Weights of a small GPT-style language model, trained from scratch on English Wikipedia: RMSNorm before each block, a variant of Muon for these matrices.
MLP neurons of a small language model. Each row is named by its layer, matrix (down: output weights) and neuron, and shows model dimensions 64-319. Each number is 128 + 24 x the weight over its row's rms, rounded and kept within 0 to 255. Numbers have three digits each. A neuron's up and down rows have the sign that makes its largest values positive.
After each neuron's rows, "fires before" lists the tokens most often just after its 100 highest values on Wikipedia text that the model never trained on.

L3.down290:120150136127136157107117164138089138144153146122151151160140129126119128078134134122119100161143110116118132119101115093118165121150137124120084134108125047108118138126125147117156122116158114165127090113154094087144103145140135131174134137175105103128174096062110129134096140124145148139127102151137122171088118091131140126152113120126126142149147094098154104161142135162122091147137118164146112144096154103109129100100145104126162115116125133132100144152100090118136157160133110160115128116134093158166131107113121128116095089125126157103113172140137141098165138140123111150085122157114146103130157119169136122128127139181137115090129124134113139130119126135132179168099128112098125090140161090136141173129164078092188138160132111107149154120116077166103085138113181
fires before: "===", "==", "|", "A", "-", "===="

L3.down401:139135090117136157121102146136142137150097101142104138111124170148115124123127120125131155138130110135141124117105129145146156078130105105109140133120109134089109088120133142148181105066158134144123109105150123142113114100098146180098122136114127082133130088114125095081141093139118112115146149137139091095095126127118121129111119139140135115111174106127121135118164099096150159098108105139079139180136140106110137162130136126103114154090170143213160150142126126115117154185083116122166124106141141133145189126126130119124149129112089097141108125136093165141140111124091176143138121091096178114115156144130092095156097110108151154196092168137148133140117135080162114132111156117164122145129131149125108111180135128159127118130126113147106130107115101132141117130111107
fires before: "s"

L6.down627:076142105130113143155123113131133126132131077107133146161155158120173066158119111147123139145110147167129144138119178112121121112136126138117137110127172142116135115109138146147104152113141135117124107127136083117117086077184162164078141151170124149113126122113111138150173177168095103112145137169147092109104174095116109083097079166120118102156166179092104158116121147135127128129182141137125165149104190169095160125105127110144127111130113137117125138086140130146148157149093141116158107145116129144112168144111116131124152168143154140137105136077150132170116124133180143117123130080138089127155101134120147122141165145124166107139102126134122125116151128127123129162119106136104149138114100142144102150115144149116105112124078118139132163113135158167060146150139168
fires before: "s"

L6.down367:107124119127131120175111134094113138120135120083193130133104161120125144099105117088141131155187127137163151172077128084147145111123114165143119131107095083157183165102109104181083150095142110123141149142131083160125104104120126119120130115144109075109131124087163118114143103090128161107098145127160127180142129087178110133155135090137152162117105150097163138114140146100148122141160116130119077131167107127125134118130101100142140144126119125144113145131121141131127110098094119116120138156157090133114104166115136136115120110149105133107155089124139116141108141114113174156084137131099133143091109117122132168112144108123143144136086087132118137115089136132194132154121093106127131152135099154115145134172137120141117081142170130106129141135134164103110088117129171
fires before: "-", " Qa", "Shar"

L6.down404:084095109083169155157128122132133173192148161085131130122173098126123143085128156122116111134150144083109116134168137153117152130099097127102150139124096119145124167123117112105134144130132133112094125142149070086146123128165110131121115147153125153124119136140099132163141096113122109162123124135139130068149112111146130158107148109118116148151116165137116115172117143178123144112156119162115151141127116113147111124087150111170143149126139137133145119108119145104109086156129105138091109156142106127148000119086124116125140121143165079119133103136151126116142120135119141155040083111136106121110112118169134099115120139150120116098115105143142149109130129156092094139143152093143147189114131118115159109154132137124140144114122137137143172127097109139116123137129104
fires before: "\n", "=="

L6.down33:126115141125119157133156118164138139149124137122096123109094140132110103118113130152107154104156104109130150172093114140137109142118115142081116134162090136105105174158135145141106133165129067147156153100123120106104124112131129129161146114162116171045150130135096107132122155084138126090150128116127139171112102123156167116110119135138129143112158129120178148159174102099146147162122165136091126113143100174191119149112154132121132157134157108073080105169136126138092111098171133151123051112119111119150108113114148113137144103119156104139100115087137126079127136135113101141116113120095103065097109118146124140131172122152147118163129113116104122145174116132105118143131113143162122155166092140133149104096110134122071155141154169108113128154146111115101144118133116
fires before: "\n", " in", " at", ","

L6.down390:135176173103131145105131081132114115078133131155112158118119155103103117156148126169128119107132124106144152154135127163152130113118120163135123083168107085162103102127137070098137122151131109151159157115102140169118093100123139138127111167130121126124130141098138117110131165160119121154144122106140125123159172128097111117100144093114143145117080140099120152140159124173106118107089151120151122094118149137143109142129153155134117133141145161160074157092080131134135127104111101163142124165183145148160129114137150121167120109135126158062119111074128126155102136199096134092171131085142138144120116131186158095092097149129129130133126098137078109116133128135123158150120110095139144141136188109125099139139133133140130119136125143157170104134137113129182130112104134
fires before: " to", " the", " his", " over", " in", " on"

L6.down331:143145102154149132110154104163122106089132096145131140162151130158136119144153174162105128166139154134122094153079077120155135138130164175129159136191120104127100108130158101155116104134152106100131110100125109154133128119149098111128110169148161175136114128117124109116105082158180143122133133114083097146171161128104147134155129107138118142156124149146064167139113102146119131118121150101177173123124152125105114134135185108104111105107100142080148133137145149153103110120131085099111084109151130101139136121145120079125138124159156154096140174119178092130111129125119132075145129137158128067161107147148103146119089125163134132104164153136150126099108176155121116151125140129174140121141109124153127142114129097135128111110171100092154117143135109116122139131141093
fires before: " the", " its", " of"

L3.down223:145093148145134142142124128125135155160109117156099100139116150145107144119122126135133104150150155166153127170147106138150152085106110086125115118147119124117124114137089126127101195136141144157151141120134144132135122124120126079123091166108114133143103138139112141157139110103114145160187110159103120122114123133133105126090089162133105146099121132109113112114103121189104083122132142133116088116118188135150171143101129146073112148104149172113121087145118153113146160082145053111139124118144132106111189081137133108108109155081135145098123144094088140101123148144112108157079083156170109149153152156164089139094143132089121136132134104160142142144159127115139155142115121179136142130098113144129106140147094138153128166097142125102144115119136083134134140134120127
fires before: " |", ":", "==", "\n", " 18"

L6.down866:166118117121103128159152118194106116149150109106141130155136126129175132153110123130135096116153124158141113143154125131094155134110108166088133122127177110152108098131151085088113148101132135195136207109107105113114167131090069109142182140140115077133119133117077111154117201129115167119112079120108143129123096134148138110168120179123133115159085123119108090151112096107133138164109081121115135157136137075149100127150117122167145136082105135116135151117116123144095137131159109126092139120142128153123165146136124124119169097152144100128127130166105146100139094128091159128140100122144119108122149154162125142151115117084108139130121115149138172149140170110081146110135146139131111113128149122114142078136127175116152125158137110104122135084146153094154142103120129
fires before: " |", "\"", ";", ","

L6.down212:154124173092100140158149170146121151121113140095146113138121107184155117100142111159135160112098156127119120130142119097132148119101136143144134114134136118171120078125109094157132165124100176121099179111154146145137139155096103144171139179192166132109123145140128139134081131131136138145119102118134161137090132148126096111103124150082115110125124144087128105155134103150130102142147183127119100143106106127144157170139129114104119140117179113141117115146093165144129117123163112154091100104079180153133138112181120128139130110110112150122136114132147114125074114164086144141115080127135097153126131149138112093139096115129140120140118094087167110168117131138107144072108170166113139060153146104138127123124155126154118159119178067081122163123149149128151163082159122
fires before: " |", ";", ")", " games"

L6.down9:122079082124173097136104122120086104146127130141105126067128158123162122108086140103104103141097109174123113117123112127197089140204131093137085156139135125135135088145116127141129134148124128112122096143143175118114143150077110164115123103122142162134139078111092154122138093133128097127113129119125175115115120127153196101135135088134176134139158153144163179103080089109082135172109096127134155096112091106101122142106143155153141112114137136126104106118093089122128146160111118170144140094165107157127126163142144130118122161098139131148139181139171114152151106144134132123116112186142108124122140109214119142119146122116150173135101113125111114177152125104135135135126131168116122145119115101126135160146139133147102097151138132147128119117108158127121111155115115
fires before: " |", " \""

L3.down434:146134182120156090097126127103156120110151136106104142170116103113150107131163159104173183101141133141118054108137119119037136110095138164152083133153102134103137126072128136150149133160122091160144146145088136167118131129164118086141124125134092113102157116115126135101214132165114133151135125119128135106145124150124137114131133155163118100168142088097104167173135092143126114124144097130118098105151135161126144115103122154121117096114113118093155159097193098133173114159103143129082150162179135137112127150115092131138145128165145122194095165151132175095124157147071117150113141165092144147132093144141111125097120099092173126127128106172121138141134161123102146161132124091122158143168158120148102140148169105139147113129106123104154121140126114107132148178151119
fires before: "\n", "==", " career"

L6.down24:109122133149103133152116147155119123138113077160133115182092114143127113143168159120125144138122093134100097154104124121136151094129146150102094121119145124108130067113108135087126098152128094125125096138128095125072111112128065102153131142085150141133134134096120128134156126138123161176153148116161073121121168133123144117101154157126155140150143121178115146125142144106106127172139141117160100157172145084090135160126154147163130109105138123139108110115146129132150089157137135113078113116129146179090153122122135110118157130147115136130179155087144116175120072062135115141163134120160114121176102157104124121162101117158147118053128145098074161154144114160102111114160109146147117145133121164107136125110103138153124168199090133161109131155115144169117066104122134
fires before: " of", " time", " age", ","

L3.down184:145108135122119125098145125148113120116143129109126150120149123138144137097122111101080159119156158148156106142130132141095130127091156137165079110184134094131134147150145084129133165100148110137095118163138120125137103093102079120137131124141131106119139090179121128132133120112218123120132068126156103146172119136162105133171130111131122097132089111108071122164093133116138139119099123127124141104156153107122120159065118093124123144126126126114125135134118129137168048087071127141136131130131133121145176122145101077113128128147106092174125121150151135135139111136123195157046118090131145127150122124133133132107119113103102129108143104119116148156152117143102139129090099121151159110145108122151112114141105106117159118118142094124140140133142117141093151123122087
fires before: "==", "===", "The", "In", "On"

L6.down574:112128136107091107104155141111159125074135090145166140110121142147153147085128109118138140087161126134097116149122122118128149102175137111122158135138115096152167161164124095126134149145139119139076179102118119144173127132145138132096123124107152143190115116159157097102141131120101092153123145150131162089119134129131159137131123084135091128145130116058132099138133140139127137144106108107133156109133116156090138104162175136115113152156116103147117111131153159124169198131105112141137124141115154142154160102111115152144170162121107162126133148128199110130119106128142125151155160099128185111152153098154146143145105133109134138179126109076142142089074098166135159149129135131158137135147142164144152125098144081122093126150120114115173167166110125106051092143089135
fires before: " by", " in", " for", " with"

L6.down890:157124120126123106140103127127136140173150122148105126122107151136119122136117132171106133136106148179155149113080124114136161135154122135109106117043161139130113106111156113153166113137143129139104067141152135097139152120145126148166152117107107125146125117139159145134146101154121128148126143124158125115130140110116143166124137086128133118101148100155120122123129075120135142098160170140155111136057111121092154141174154148108154112125142104117150140127132145128159111173128142101159145101098150128113137157108150117115128135124104130142119184110148112096153103129192161116143159118129149129118137129119126149135151112087125142102140123129117146133112097154123145119143132097112144169145161120147076117167115142169129100170129144095188105120134093154077119163133107
fires before: "s", " |"

L3.down791:144142138105119092140134125144094171144143114119172148145125103125119156130090125097151135121103126149120120115118127124082114119101117147148122097099163079158149112105141095100094175084170139118138141134106104119112147098141127061144089102144130201153099156123115096112135159125099134096122129106133111123109134111119095110163154129115092102114099094151084132147123138115188116150105100134084123147166134134156176146134140149135112143120153135124137100117117149141112110103113127115126129127108107083126057117154112116124078157108094108155109154112159111113110150132146128132094144108135110095099126124112140095104106041153129136140157162129093125103099096171151130147159128088111155153122115149115128174113094154136110127108104137147149188116159073145113122171134109
fires before: "\n", "---|---|---|---|", " |", " of"

L3.down490:102150115125137152128167144152104135120088132148149085096119141188129111158098137127113123079147136130098043096070149104108112123124142117126119117119139168140141147121174136109176159137129140135132123100153119150177130151138153140138144170168149116149148131143121122101101114141181131132122148134114130116105138108072140117113108083145134138130111026117084102132163111121152139145106097138139119091123137096136113129113128109086140171154130141126106108117144099117134089100127098097149162183108110128136176124097148156123160116136134142139118125142105164142118157105156089125125115169118142129145153126136109131155129169144108131159150159095142140140144113116156132135119118141130152126091117119112156126117165164095137124128148123165108131083138099083125167112147121
fires before: " in", " at", " as", " by", " for", " on"

L3.down450:135170141112120124125113121152127122137083128129110094122113121137113097126130100136137150087085120148121181110125172149115143079158096135121147105146110102113129109153132100131143165128125167090137096145157093126125089123139135147108119146139159135116139137166072103155146112090192141122116099169097133116128120128125142163119201116097099136124168127134116131129140108178101196148089126124128155135087127117112184149071120162161110135116135134149133142110143136086137180140107133096104137108127130110117120129123119124132117128135142110118169103156133107169130132136142134089148149123132118125132106133165119127093111127126125119154164119103118136124117110126159136142116121184142194154091167154152136169055131133138139164127166145125108117119144132098207126137143150
fires before: "==", " ==", ":", " in", " and"

L3.down780:124149081107105150109128157137132136168105118082099154100116093092116167111096146133142092140125140152146111186112163140160101092136121109094144199141152112123132123183120080130184116149127088174113150123168108144127130134156163119107136140149127118170162135105146180139115097174157154141124120129147112073125148137121073123144088139129103146161123141133156128157132106125132129117133139131097097139146138138112132127146125157102149098106084123152118121091115133145114157126132158127133071135128077099145106129079125098110186095155093130137122126159152116171080092121097116095113099119133162125148189121147114099162140110146116094130148146136150152114103114114136127138140145085166098138129156122126102105127099144160114133138102128116132156085112130116140139103164124
fires before: " |", " 0", "N", "sq", ";", "\n"

L6.down884:166135142130125144136157153175134123104129149165152125171148153103127146127105133169150112137127149129114176150157146157122154107127122078133123159070168128112114134179136134082131146153123129139124112114134156126121186098110127100112153105151151130160147097117121159153160147138128124123130155140110137136159127106127138143062147079109084129139154148124116122128121144129131103175095131093097116161133153065105136100139168126126112140093145107159149122101163116119156172161091134162125105084118141061163148096142146119146164105112151115123125101115145116071149156109094155104120136131144159113107104124118093148133159117083113140128148127136108116139112114139139127136153160134164151156139131181170137107153132117111085122134088161144131118144095103126119135118126162
fires before: "s", "re", "t"

L6.down614:103150081129100128120140092134128147131162186142129127142101117151164130131138134135110116122106084089159121100149099161122129103125101117127119075093124155121134148118140133114105127108127119143138137164142133098116116148077123097112093128126163199126100106124107151094128158155150120190118150175137164130149131146148144117133126073098105114157143147119118159079096119131126144128095082118122169128142166138139156147092137142152075106106178130132145136125126181134176146145109127140156173112109109091130153155145139118113125100113153127107092093129133139147067125168096121099110163122133166164154113120137134118108108109078106142105106113110112122107131134107165120138102159123119152148118111186108148137111112111110131169112136146105110125159086134168114122118156163
fires before: ".", ",", " and", " of", " in"

L6.down273:139160158149145132143129146159159097121125159151163143154125126090165164132097093139132115102104119111113110129136073108137105157159093154111145113147139131112095104150125136085136105119161141150122120114124107154129129130124133133125129140132156088129106149104179155034119126113124102103132107154132177152152133160138126121120144122107104120155124119146107092113114116139145177114169088161119169131122115110148047162151132185109145150128085136139124156123115167109152112098141127144152106141070118094130158108125132129126099166146106144122178126143132128134136101112152112123054173128116109145128119108090100103144132127160094112130135098112134118103105120141133106074123152108149144140152129152127085141089146138137128106140120138113114145101160164106165146094149091
fires before: ";", " |", "-", " \""

L6.down695:126131092094136121137112107175121117156099115090140116104130135133147109118098148114096146119143133142107152105108120136106079130133128152081168137129165100129103120115119141156121176115131105134100150106124105117111134132124155123141125156132147109153141118158162138069116117105076091143133157129130140127086148130124132089128134092116126188088112106118132157078140130120148127133121144098130140167188096149078133128171120129126121129137105130126106105165113100161127150113148126118118113170129153163144184076155129126120102137121117147136122137148118178165132112080144152110177152133123173151173112137145181101139146141115070158116109116122116148110131128114130125098135119115112151102147095112177103144120149133115107116144064155104159140128127123088121104091122117
fires before: " by", " in", " for", " at"

L6.down697:130124145135103120106105082170112114137151092124106130122164167123102109127135098127118142106129105074078138146087130173077150146172129109131128102098160136153118122118102134144110159112132155152133112150122127129133112091160136075156129069082141134155121162139105119101150103160175141138141187135114121132103088121117133133118099151123125084168105105122100116085108133148128163119109109129092127123141083135071090124090157153126130086132150141153136116124103135141131132107110171126080097131159130104088182135136140099100134126163130107111092164107146111116113139161119099142110166091110127101101103102136136133098056132142113109148118137118098153147175201116114157200147130088123117165128138168124128138145131170103079140165106157153146131116083118094124147134143144
fires before: "s"

L6.down662:138112092117112159146128159108132132120122157129117147128138121103132147121120088118112100122166117123140116125149138115152035156150122134131147123131132095121128137156139137130091146107164127116116099127100128164138120120084121115151134127124150098137107140119080106158118111094106131131145148152133122131124135139174152123150123191134126136143147110138072099190111130127080133104123105126143120141106124073122150178084111125080130114156155135125129131129115068136137163098113112151129135120127130117123072109122147127107116105150099124093138151172149130104166146121109114067160084139122095131150123109161095119178123171137110162127098099116132155110120108119128151148125170110154114138131155136154116135148140082131148113193142184175160141133092137137158088147145140
fires before: "\n", ".", "-", " January", " "

L3.down155:144127126105129097140130128147137181137112127117153159167150110143099157070129141116126137112150133083196167142102147117127148139111120126122118114143119114099123119125179119127125129108119176110133138087119129082129111130118126144133106098141134135078140127169143142135139165111113098164131128129122141110150124099152176102161161153111129137132130134117110133141110165143112094153134119083110128129061149113109117098116149088116091164107133105105131108141097119132159108112097110148113076130128115131140147158136134143123099113094145104097154132106109152114132123155126128142091179105126125151121116120114148131134150112171145157079160111126174103131143099106163161156130160135143126094156123105114119114128162136177150171161132157118149144130106128151134090171129097
fires before: "==", "===", "-", "•", "The", "|"

L6.down202:159136107118123166148164130143141206088141140178145153078135177119118117087128087121131135160107158132102162133091154102129095140123130150120104086103116162123162114135105175082110118101131110097118145118110176127120164096128109140132127117124092198105163149153127112128131132146118117130107119135153135103115121104133175153129097121136154153095143140145118181114155132112118118116088166132137128155098165144124150108090140139106099155122102138121121146168125134148164145129106115110146132120126114127139082139161130093123144133137122178127121124165160117106168137134113130108120157129146128178095087146120160098115122099159100098141134126108112122133101100147099106088133132147138104163150100112115139123139128105100154132159133143127129092155141163109215116095155137
fires before: ",", ".", " County"

L3.down525:147138135170128135105101110101114120151124150117103101132133133102082159125136167141138129152104083169122129114111197171108138131119120115124119105106143147060116158177104139137115117117125099117137090118136137120115116115123117094100124090113144083145133112142119111123128119150160125109113136111167111127100118110127110173096129109124147137114124073158136161178130138102145161152143106144146161124096139127093120148118120120196093136136143162073134125104144128146161123117143121162122103140132132159141127134137134122126192130139111090140131118132134136137149165124160118143209093169112133103092138106202116147113170127173151160157085081099140143105132144152140139115127126090110139118153143149148100132106137132135167171106122123166113076105093190090154172151146146
fires before: "\n"

L6.down466:144121124111109118144126136109136103175108096096143105089145140126115116101119135142107110127128141142138084106181144163190152094071094136131147162139122137140125145092128119129120165176164135119131122182131156106153131103137148126085093146145154136111102084166103124146156167143144103127125144127148130147131113151144108087137140138118154110150119156123164104136113126151121146114093139135109101143111144111149145087129106132154104207113131095154128144133127115157106118122141157113144092118135127091143119168089080123167103157143137094125096081171131157159117123102149102120079151052143119154132108137111135142117088110125125150134189152110141172075114163134109154099089144108129129140126150071142111134171121122128136110109107108141110145106162139176170109099136121
fires before: "\n", " |", "."

L3.down876:138139132124162091147121079119154139116102102113159067144149146096167127138168101101101159097161109168131146129165111108133122110116144166125119111109100177146130121126099161136109117108165079124147138123129148115153134173126122122137138138132087160121135160134115164142093156121073149105133103139158146154161141118136137145127090182099171117102131162132072111092133095116111117098154132133097138129107112117147118156152125139126146118109111123152153118134087149135138143125147156092137130120119144109122071064160189128134088112132128155112127144123128139173096116102151145147138174144118174118114100131135102139124120120151128126161146160142121103108115099128109118131130098134123124160137129178149118116140131153098129088113134166171103167144153138091120140096140143
fires before: "\n", "-", " ", "      ", "|", "SA"

L6.down350:146178105126090099121136145172164123157104139127145130122203141151142140131093117139126132167136088104120123114082106141130113136153136084136114108110102158119152143137135092115126137083101179129136129107177116123148127142096111102116125142135141142158080123137101134182097132098132177112085090140139166119189178147167085155097158113137133083120137117134147123118140113126094133142126147111158114067108174155126125129156167120073153110155156156105161111117107133164163162155123097122124125114195104154114115117135129141180123154133106123118122107131116118166152143072162148111132138150142131161110147116144112125144138119104122155110136162120115139094159131140126140135147118131163120146139107117147154115124161112175097123109133156124144140132121141129135128102075128
fires before: " |", " 2", " 4"

L6.down829:118111118116087129134173141112106166089141107130124094088134111195151156152157117163135142122131120111135174073175168092088098149125113124103136110161121148128120109102152151154108156131144106104120127133114114153127108155130139092114129161152076161088105112101127133183140153162123131134122102138132153118126136153138110156142081106119172153128165155152157132146164133117164181143135127126115149128122113147107137113115113112149122148123130110143111081155146118149155130137136125118115121087131095149100157170103149104110143107146156141116073172106114163151166143141122130146147158153156071122165115140135095108171089140120096135167103192091091132153114083121116150128072126103137125118127113158144119107120168098137134093115108111135137144120149116118093130139136135
fires before: " in", " as", " for", " with", " at", " to"

L3.down122:124122112091139148110116130152124132124129126116126117147148117118131094126111141148107123150131139142150129092137176124092107156173133087106133084132140148142079137165162100141121139096143119151181170133123163106109134127076099143086142120166125127187194146150103138122110142177121127129155137083126118099129107162162124130196143148160108110072146128134110127102110125128126138122121125159146072119123105109135115165180149167167104165109155102119114167090147122097160113102121146127162087128131152142134131163117151137144167131127102106115150170115139109140112118122157071083133168155110114117124113137160151153110099133113120129168113186119135111118114134139158125131177157175134116120141099112114153109155118154127142112146187119099159132105099136157131118145117149
fires before: " 0", " ", " —", " 2", " 1"

L6.down599:116129117105135103109161134120077145157092110123133104110166118124110149126130134145108085136105120144122129112159093149156108148121130140140079133161126146136160109096121101174144121110203114121116130145122170141126170183130123107108157124142144169158139126089119124124094119171134138171166142148139143115135155115150150111191107121117158110116142090126113133144116160085178163106129138148169135095142129122144129095184126080081082113140150156122134082095127124159137128091122132093124157152114139147119189142132141125125125145111093136145113128168070144143106118106181119126132132103152121103143097076125114091141110138170126100104129140124145150126119114095143135139116143143130174044116102136107136146122105146145126109137128076099147129136151143132081092124202135
fires before: " as", " in", " at", " of"

L6.down86:110107156104121092096142134129154139139094138156090141150154157161108148139098109083141134143127123099129102133133137105110162104072173141088181141108139149117110117154120085082115129156124163159136103152129119150164114123112154174130124109105120135148117110078111106133150134144130113162098128184114141117147107082136094153200134112143108131125104124134174167116087094157106144167153140154141126129148158165125114125093118126199072148138106134108125113114131134127152123126102125097110094144122141122165090159097135131113128128152142138134168165138159175149070131174107150147127041116132114153063151102125138098109155145108136118128145120109081115179135108150073138153112129133126134153104124140141156139118072123135124146082161082102132110118154119126171147127158159
fires before: " |", "==", "---|---|---|---|", "\n", " =="

L3.down420:176094135134103114113129153109159140141151118144130145162130117112142149100147148130182097127102132133117135113126116121061121158185171095137128109090138141116162138128123090120130092125119109128103089123134184089137107168162136125136142145132138090118129159105139148116133151124163125129173136115198118190120157127140166151123165130134175125087172119131124168113138128129126111122135100115168163138123108146115139145126060147168135103115131069121149169069177119132124154129144173109109095150159132125152177135125164114104125137093162153123156138140143120118158113132134122136096151149114150118115128126123133127107143135156150136139109120175127112099092114112138135130077174152122170086109156132135163125165165138098147167146157144118116143102091097148157170132123113
fires before: " 0", " 2", " 11", " 1", " 3", " 5"

L6.down768:107144108149154111123152163129120153127137129120118118156117123134118117129128129119123144126136164164146093143111136199150124150120108109101127088090070114149126122107138086096099136119152143130125162102110082124129139166097120071138139158130119086104118153148098150148147131107155095126127105113107143117154162159089129115160126108125140130149107124108112151132149124085145137100111100074141127133132069146123141104152107073119134114124083121128170167134095138205140119101070128136103137139076179124102127139142107123098087121099182147112111163118143096080096161144119177117167133124145095101105146109140151151093112125134096110141126107142146133106107134119102140138117114141109096075103114159101164152136113108087150108195108173110130113132142100121185102119118105
fires before: " to", ".", " in", " of", " with", " for"

L6.down157:105152132136144173132158110148126177064153134156150133136119149150073144101135143118078114130126141122173096137147150147138105121148148131107143143146090084109138134120169128105118143127097160175151106085127123131119078103143122167138117094128139147113071124107072150125127131122129135151132148105152129127078126135117073174128151123200164115192102146144147119105116124188151092135102151141089135095113157103107138110145148074121088160148128149118151128161108185173134157159163123132120109150123160113127146101146166112124118132132139107129153136141194123135095110092147145127116145140144106097138155131106144168132123112104133108141142127147149130119170115129144128129132142121145125103128141105139129177156108132169105147093098113128124133093165097154158116136098104
fires before: " to", " that", " of", " by"

L3.down74:133105138143144175159120134152122119135145128087120109083135136098083075120106099169138131150099092129143112134121118118120159081111204091161113124146139141142137161103110101105132138135119158135116136160107096151173162127129116112131147155100101081131108147110145142174090124143155141107114113096110106120178121141153106128159132180106134109110150151120126103119083145146125085087141114099118145114107129117140119132135100135113134072116203110090163107100103114151131171154127111140130122153157152112145065143110151131114112099119109150133096137129132099121129121086146142136121159100134114119103130117137096119120164112150078190184150126122112148158112135106103141111122143131139115108142132109133087127137087120121042108146131167126111129137137132100090093128169132
fires before: " |", "s"

L6.down283:116116084112130155140109094167115160148142128160160126116114157122148121147098114150119111104132096111141100169144126132132116163118100124140132170118108129119134120109119121092111123154145152177134160130141136056167142144167119104141148166095168129112159125091141111197125114129123097147121109160123185126119123190145103153140108109096149130144107110134139134123115144138140141111138149104129144111125158145103119112148147140088077177152101072130121108107150161112142147091099145164159139107147142163087120154114132114134136141121099103144122106123083108101119125109145144143151124129154105169111110124128111126122116131115127106154100126072157124098140161103110090146111153150119139123113100112083092186127115111157132123097110120134080109109153145146118123082130105
fires before: ",", ".", " and", "\n", " |"

L3.down593:127084127162117098108149086155144120098164129139119137134123165145112152064132104142141149070178137151178115079147124117136136140145140141113113147129091115139115147118199130125157169099107127114107106138109147137089100135084122158143101143143120087142107107210120122160159134092114134143107103124188104148152124097169113101170119153151089130177113131135099123176104138125157125122109110083132165112128163123131165136127179118125132159165114101093159119118089100128110117140121127098152136116124149117150122151108123087112131128099125084131105143110125114107161119130164124149153134100134126125109124102120123104128140123114102126103132118126143141162150102117113175135149117119130125100141154103126150136127125141107128085133147111152154132149096165144163137100110128
fires before: "\n", "The", "-"

L6.down379:133142133136158109159158134141112066133130143093157103148091130133148175067131128133102153126106144126149107152158107199131129105081180135113152150124147115159120108122110148165139164147149129113149113141150118109142140150141068140139146141128126155094155080105122101138147185158118117138109140119130100148124123144130125101112125122094118119160103108123130105150092111131154166130140102117180154141139090103109100128094136111134093094076103125144161116105145116118082105108096116131143102134138092135122184158158113144155085107143091104170173149124130108172128154128163132133104097112132141120129156134158160116117123103116123113120141134120112126151151093142114168141121154122124108122066157156136116077109116095142072120132121162143108125130112067108137099144106087
fires before: " |", "\n", ";", ":"

L3.down819:117090104082122156123092130125127127144120140099118134108121132152135156121110138108144159087094087135084143146148137134125162135138170119150135130159144133155180132110110144181042136111133086151086126116150096142129107173103171145143145115125152117167132126143164137116153101094156120125172124088087142142086094097107109159161140115155105131106114102096093097119171191114118113114130171129139097126140177135154135134139136150101171155142127115137119121109134184103128213111116113122164105188111076140183094090135109144127118142097156136062125153085187115119136101140132144138124111126158117134122126096121143094136166119133112145167139123124111079159181139125112132135136113133150146132140112124152138129131157164104132127137132163164124137142126128149114126149146122
fires before: "-", "\n", "|", " "

L6.down722:157101127151144093160146106170111136159143135140128147165179135132135140155112114129150117141128085170146123097121172098131093118120132114137136111169145126108139162153124136097112117138104129148174093166147119123143103133123153124141159136142140123149120130115125132161109101175135092142080123135103122121115117134087129163117121146104111118172108125115139155165136121084120141139119102083096137147138114098090103095184153140116121102083155111142109113158148080118143137132103125151067133138149106094098148163103144179054114163129097121131138119153107128135103143122154101141160193136119117117104161134162096148106094107147116099137104101132122144158108138148127115133124140138120074154123115121100124119095146132155122118116143100097093130098081119152148145115112136
fires before: " |", ".", " /", " as"

L6.down576:121168161123099135187077124112100138115105133106097131088180146102126138116141112147130122148169158133169137160114135140104118140103073127112150091120186138118103135104132115155123149148177136137149127128142193141136138124118115107135148143151110156157104160106147168177131091161128143132171130150136122139118130131123109171149124140126113123084121144144169126144121160140134160132100062067129111123142111107196156146135127137112111196148093148166125112135097160125129155159131125165115136102105121124106186168156115109117104134118078134123133123108080123129141124105136168144163112154151130126119103066140121165121157129152133126151127115114112170169136115077118114128132105093109154142118124133113097123160086102106112128128097138137155109123113150128108114157108099
fires before: " |", ";"